From a checkpoint of a small transformer trained on Wikipedia: 14 layers, MLP 640 GeGLU.
MLP neurons of a small language model. Each row is named by its layer, matrix (gate and up: input weights) and neuron, and shows model dimensions 16-143. Each number is 128 + 24 x the weight over its row's rms, rounded and kept within 0 to 255. Numbers have three digits each. A neuron's up and down rows have the sign that makes its largest values positive.
After each neuron's rows, "fires on" lists the tokens most often at its 100 highest values on Wikipedia text that the model never trained on.

L7.gate588:145108121153125152116171082149132173131120086106176139133139134075150137129120107090145136129121109159142099106107140105120099101117117152128110108134091127135120123093127135138076125153110099153161117094154160110146100131152161149137139158153131158078152112093160114168161102151085116115123121147123126074136123137093141135141066119128112116100100061075160146133110106096126155121134
L7.up588:129128144112122127149136143107101121121162164154140129103127111102122149104135159077104132116133152130127137131103141121131168145127157108119115130140083096109117143087117138105112113082163130169117147114076145124127083098128059143165125175093114170091166113141117110105161110120145156152081157090133106144151108132111155152143124173156096145118116116112122075118132147118117123139130
fires on: "d", "s", "t"

L6.gate557:124143138063127153100131128107086145140082131137082109158154125132136118146132120144137152127106125135150126117107171143100138093093124166112153133139146136122131107154080123142142119119121162138114112097137108138125175118111126097162125092083092161141153162125126148162187153126142123127145070107146157116140123159112134113110090122109166173129107158156164078160099113145087100112164
L6.up557:126182152119106133154122133141097129128100150117084131149150119126103094117141095125155131146124155151178152109122192131113149124155112134124153130122170116132167121156097136103150170125141100130086135122119089105091120078097131130147109077091093122133104155140125127155137100098114141099204096118092113150139129128128163111119098136127168140106154148119150135108127126153082107127144
fires on: " |", ",", " the", "\n", " including", ";"

L7.gate232:111124151140113146157163079173109145176111139083145089160118118112098101139104124113187082127144107170132142106114172154146084144130101083122114165114161112136175118115106151121102117124125119175125167169144101106122153104129130123152115137163093112119100153119143118129163119152098078096167119129109112113139101171085178129105083135124116151132106080126127121115119144122107162120122
L7.up232:172161129150110099132111133124133149120153119138099118144151116159138097073152133108149131120183168138093148104085107132132152137141174096137109135103114140119102117103104166121122139087161118135121074148140102123154115118155104128126121138123120112131106149131140179112104166150158154181126097176114150106096060120130156103188102136118116128108122106081108135151143139089091088141143
fires on: "re", "t", "st", "le"

L6.gate438:160120134102131138126130095163043125124085094110138132162124136126152092110087170123152118123112156165090129141110138113144144103119115101125164128128143130083133123139120112155128118139138129111145155137123109124091128102135107105154118125116120169136093134126100111142147116125116144061202084099113132149108117171126124150118150082096154099157161131160159125141104120149125165121155
L6.up438:103111151114124160143065141119117124153132148144120105155134106105089125098151097150147130176114130111182114126146162137097139140095117145135150146119185105138143120138135127096099127149080133142118136105093095113124090104116136130122106128073109119126157160147101148148135123125132115141122087168113115130134108143145133137110107107102134139109147168100112136096135147092115102109151
fires on: ",", " The", " the", " |", " and", ";"

L4.gate396:117133134117128148123145118116110140132084127142102111156139159100115099107102095117158120129115177118164137160145169140114153089121132164119158139120157142138099102158073172126151131147125081128114109142100102118111109089126099101158127069073122139146118153140099118155154144110129153102181080104092147130123122130100140113093100126114129146129140163137142130136113135143146083105167
L4.up396:105141173138125149097138127135129149123095129110109117140120141128113082113093100127141121159088184152169143127154181120150163071129155155130113123135161127122145104139077138135148124144125090135118112150133115118117118124124129100158100083122098146142126121115095120176170145108129148115204059088096135131134128129105156114120107122110130146107146159150166147115143156129129086128174
fires on: ",", " |", ";", " the", ")", " including"

L4.gate437:103130170119096122112122142137095135136085122119110098153149140115129086125104134123158119130095183133168128143102176143111126076112125158113125121152167115119138108143100167142124133144129123122117129148097114115120125092125094128140119107083090118161109152150116139175162170119124142090185062119099139157137123143086155138080102138098118164139133160149118125126135160154139117094162
L4.up437:142145135122131144107152142126110135132090141126094123161088133110119100136080093135155109143068186092151128142129189137170137053148147145122129131109140101126172096138085161134163124139123136117107105140095129110104123099125111104143106092066104152141134109107119136160149149113144141091190084109091123139121111120115139130117131136130122143117126139156125136123138169134170139113143
fires on: ",", " |", " the", ";", " including"

L7.gate508:146095148139108144150146102121146135131111122133129147108177122118049124129115132129127111139147125157142146078097117102097116136115099138133137165103093149137132146126118098121125070143169093093135162108136157107161121142198108092103163094136175159115136102109101119127174112164101112139146106160113171121129159132101125133156118116166136164091121109101111143110078144144138101124131
L7.up508:105117108133162133126117168135086129140147152091094148138134112166097110121111212131146175080134115133117148134076134124150122133145143130152107108173106113120133165110137072128131130112136112156162163137109135125143093104109112116114094110134134151140127114109125115096084094138132148132132121156091140100180124128135140123128148114125112076106121172086114104154118127144124119133123
fires on: "s", "op", "rom", "em", "is"

L6.gate455:131112152121109161109181138123106154148124097138098124107149112094162154095113113093158076127122143113120148102112167134137156105077102174119134152117143132105155151113101135136126117136124101156167147088128152128156154170199137130102153124171121106106162104109141093139178115169139148153142105131145144122123154136116107179122104144114129150129136097145136144100120133116135127087117
L6.up455:128137114139125119116129136135154094166173124118114160128093113140129121135162106112135108152090123145164122139082154102111142138107166128186132081136122113144185139182164123161085118161159122163136145075103129124127126127125121134099105124129127101120131148153131146122133127131122131138122114112105157159155152176099142147129158147128069098084124124148130063161158132131116131168112
fires on: "en", "ar", "c", "al", "d", "e"

L8.gate180:137158150128137112132159149106159153107094111117128098144143115137126139150141113070114104137136125132122063136148134070124125123188130152120095145164173140131120121136129129164129111152134119136106094109130116109119128151131149127147113162179130098090138117114144154083120137122117090143149086147124111091148105155048164172118088146073101134131060117113085156122153157132145140149136
L8.up180:111120087169149142125148124125110115110162118180144158099158129097133135120135122171110126101143140120171149164099120097079118148090122150130144100158099103128091174072177120095103114147111148115093111102087098145137153136146118118146136099114141142101146122133154091131095098132179140153149123136120136148145118110134128094130103139162133136111102106123113080167109133144106087117169
fires on: "s", "ur", "t", "l", "r", "co"

L9.gate612:158111158101109151124173160118118130151128095123140089122139134119067157141148095090119100131129127124149096118101130134109154160104120151152100100165133170118139147110143150153112182135084109091130122088128109140119109109154106155126129120133096111067149148074123146164149109152165148099167124133156138112151113119138174124139140164145100113094124095125147160119117151072139127132143
L9.up612:142118126100095173133115101121117119115177129110125167095133158143139152123159186113131145131108174157091132160162109106130125143143106157131114131136139115100103130111121148162096145171126095112138096136115128170118060125128131120124145140128110123072113157114099126107144136154146134125097141071120129124110111111103183102154148104161135150114150124120114138116151151142162144096128
fires on: "va", "ian", "d", "ha", "ed", "or"